{"n_layer": 12, "d_model": 768, "n_head": 6, "n_kv_head": 1, "head_dim": 128, "d_mlp": 3072, "vocab_size": 15866, "activation": "gelu", "norm": "layernorm", "norm_place": "pre", "norm_eps": 1e-06, "positions": "rope", "rope_base": 10000.0, "rope_fraction": 1.0, "qk_norm": false, "attn_scale": 0.0884, "bias": "none", "tie_embeddings": true, "parallel_block": true, "init": "uniform", "init_std_qkv": 0.025, "init_std_o": 0.00511, "init_std_up": 0.025, "init_std_down": 0.00255, "optimizer": "muon_variant", "lr": 0.00197, "lr_mult_o": 2.0, "lr_mult_down": 0.7, "beta1": 0.93, "lr_head": 0.00717, "grad_clip": 1.0, "warmup_steps": 200, "schedule": "wsd", "decay_fraction": 0.935, "decay_shape": "linear", "final_lr_fraction": 0.0, "batch_tokens": 262144, "seq_len": 1024, "doc_mask": true, "train_tokens": 1300000000, "steps": 4960, "dataset": "wikipedia_en"}
MLP neurons of a small language model. Each row is named by its layer, matrix (up: input weights) and neuron, and shows model dimensions 464-591. Each number is 128 + 24 x the weight over its row's rms, rounded and kept within 0 to 255. Numbers have three digits each.
After each neuron's rows, "fires after" lists the tokens most often just before its 100 highest values on Wikipedia text that the model never trained on.

L4.up2582:106154131132138101156156136103158155138121115153097103147089094149128117120117140138104121123101117142143164103153111150157152115150140101119121113126114110095145151150160110112170156157054111099107126127135153112102163094154139156122160134149141098151119142145137096091120108088098139105130142134076132143158165090130113130092132108145085122139103145085152101095119121120108152158084
fires after: ".", "0"

L4.up2961:180103117171124137128131158146120127104116130144163098121127117129104147056142150134140145167113218141103128139144143152161172158116136153144108118102099106098142130174099174106080131181156114112097128141114112148126115157134146123136089149157135153129130157148129103107127164065150147127169164129119100135101141113136140118148153133084107105095120131146110172159149147114132112164126
fires after: "–", "2", "1", "-", " ", "CA"

L4.up2917:064107118131101115138122124082130158166101129125134142089062134163118129149135113134095132199117107143097135121162133156107135126063104139106075115136117086129100107113124149139114089116102097171134117079101137119165094169157147106086111144089135134168135134127163141102071139140108146133140121118152131102143123108098105120089164127083139127115152124163163147111164152148152132124088
fires after: "1", "0", "tt", " st"

L4.up923:161149168115121111122131159130133154135115137114096092133128146138121098145090110168129085135186168130102081149128104142095112109141130150101112104151151102116075124096099150139117106159085125155155165146104150112127119110099154135141160122117121103124146163127125160159128144125118125124129159125145124164174136150135125094112179099154114111136120158123114121114093159167098102103145
fires after: "2", "1", " carry"

L4.up1137:186143147128112104140182085090175111152132094111143124147080123164134162091142096142121176098157163071075092145139152112173180117166155113145137155128096106121143104123136155156160157100113152120169161154111132056102103108151091167134130064131140138157129128158148123104135123115116150108120155164103172134099144148130150146181143119143120163097135164149152094146157156112120131123117
fires after: ".", "ber"

L4.up3033:104100131107135157147114121103126143104086127128155132152133110075144124118102093112132117106097094135115102119126098141191143134158110164145115128143154156134128129113135126082104108129159109146111144151110139105121136126143173164173143128085086144078141146133155135122129119131121104142090120121147126123148120121076142126161088153129094146136141174126077134158108121131122136115124
fires after: ".", "Wh"

L4.up1425:099133139114104131128150180115121137117150125109145164139096151153151151134158106115122100134128099181091096141107141146145144090191135110145136192104140135111079137135163155163134111107110144180124154148142153143116099100135098137144137147134121150167152125130131132134143159127134129149088118125114144072146096115158132118111133123139124135128096167112133101122127134101123116114122
fires after: ".", " De", " le", " D", "ne"

L4.up475:136112131138142116162097150157107165103139139095113117143130056150118075130149162115119125089136144136138138130120129146133184121168143107159101143099152157128178114127156091144137149158124169146110088115085115154155131082129188150119091167113159133110144147141120061154139127136116126143128124166135151117088091111126137098116132152151166146119125146130117133078118105137144118130122
fires after: ") | ", "ob", " | "

L4.up1828:175104114127128138117122102140146117139107126159126122112090122150141082068101186113134125140157109086095125144129091180092116155111128120132137148150112082139148102160152121098102139109120163141166159176142128120124108121110123116138110127168126097119142147156134104097131134174152136121133151113122136114156141106105117083111110135097163118140114149094133156122103118126111108136170
fires after: "1", "–", "2", "ugoslav", " mid-", " in the"

L4.up1631:141088158121130133107132136126116126150141134110144144101087156150148133144093116140116139113128133153147157139112147147139166127176128136127152099139098120113139125121100107106097149112081095154112078091131117096163124134110107105148093121142108128187126121134084079152115102159157152162104135109116160140162140133131117131108110155121103130093126102098152104170108128131145135138140
fires after: ".", " | +", ":", " | −"

L4.up1153:132128136129105117142109151129151051147149120143132100148108104136136110150117112115092129099127098142131106150159080142144150112142178125151145167123081107119127152109114151152113081128107130159149138145112138143132141127143098163131149149149099107124133163127142109131126148124139114137129132071136123106143118122114106151137112191135137146076132167094118096103100140146110139146127
fires after: " | ", ".", " | +", "+", "000", " d"

L4.up2490:122149117135093114161127165158153149075105136081099123139107189120132146128138153125099126129126108087138163150129136131143106088137134132161119063157128147124162142111120147146122112092104137120113141145122138139108115117109162105105146097128140135148162139129116146095120149117120153123147153145116137106105100141103189180111159158177105146128176096104151117117153077202110162162126
fires after: " | ", ") | "

L4.up1345:133154119133076154104114127102124111126097159079125115102132082143122104140120132091130116123135114140111139140136139104150120139120128135131133120122105128156160166117122125176129141117137176091120145133164149094126132090168113141134134089092121190129091155158172173131108121129145132111101136150153099137122140147113114096195138113113135108137090161148139156119136133117152100108151
fires after: "1", " | ", "2", " Mont", "n"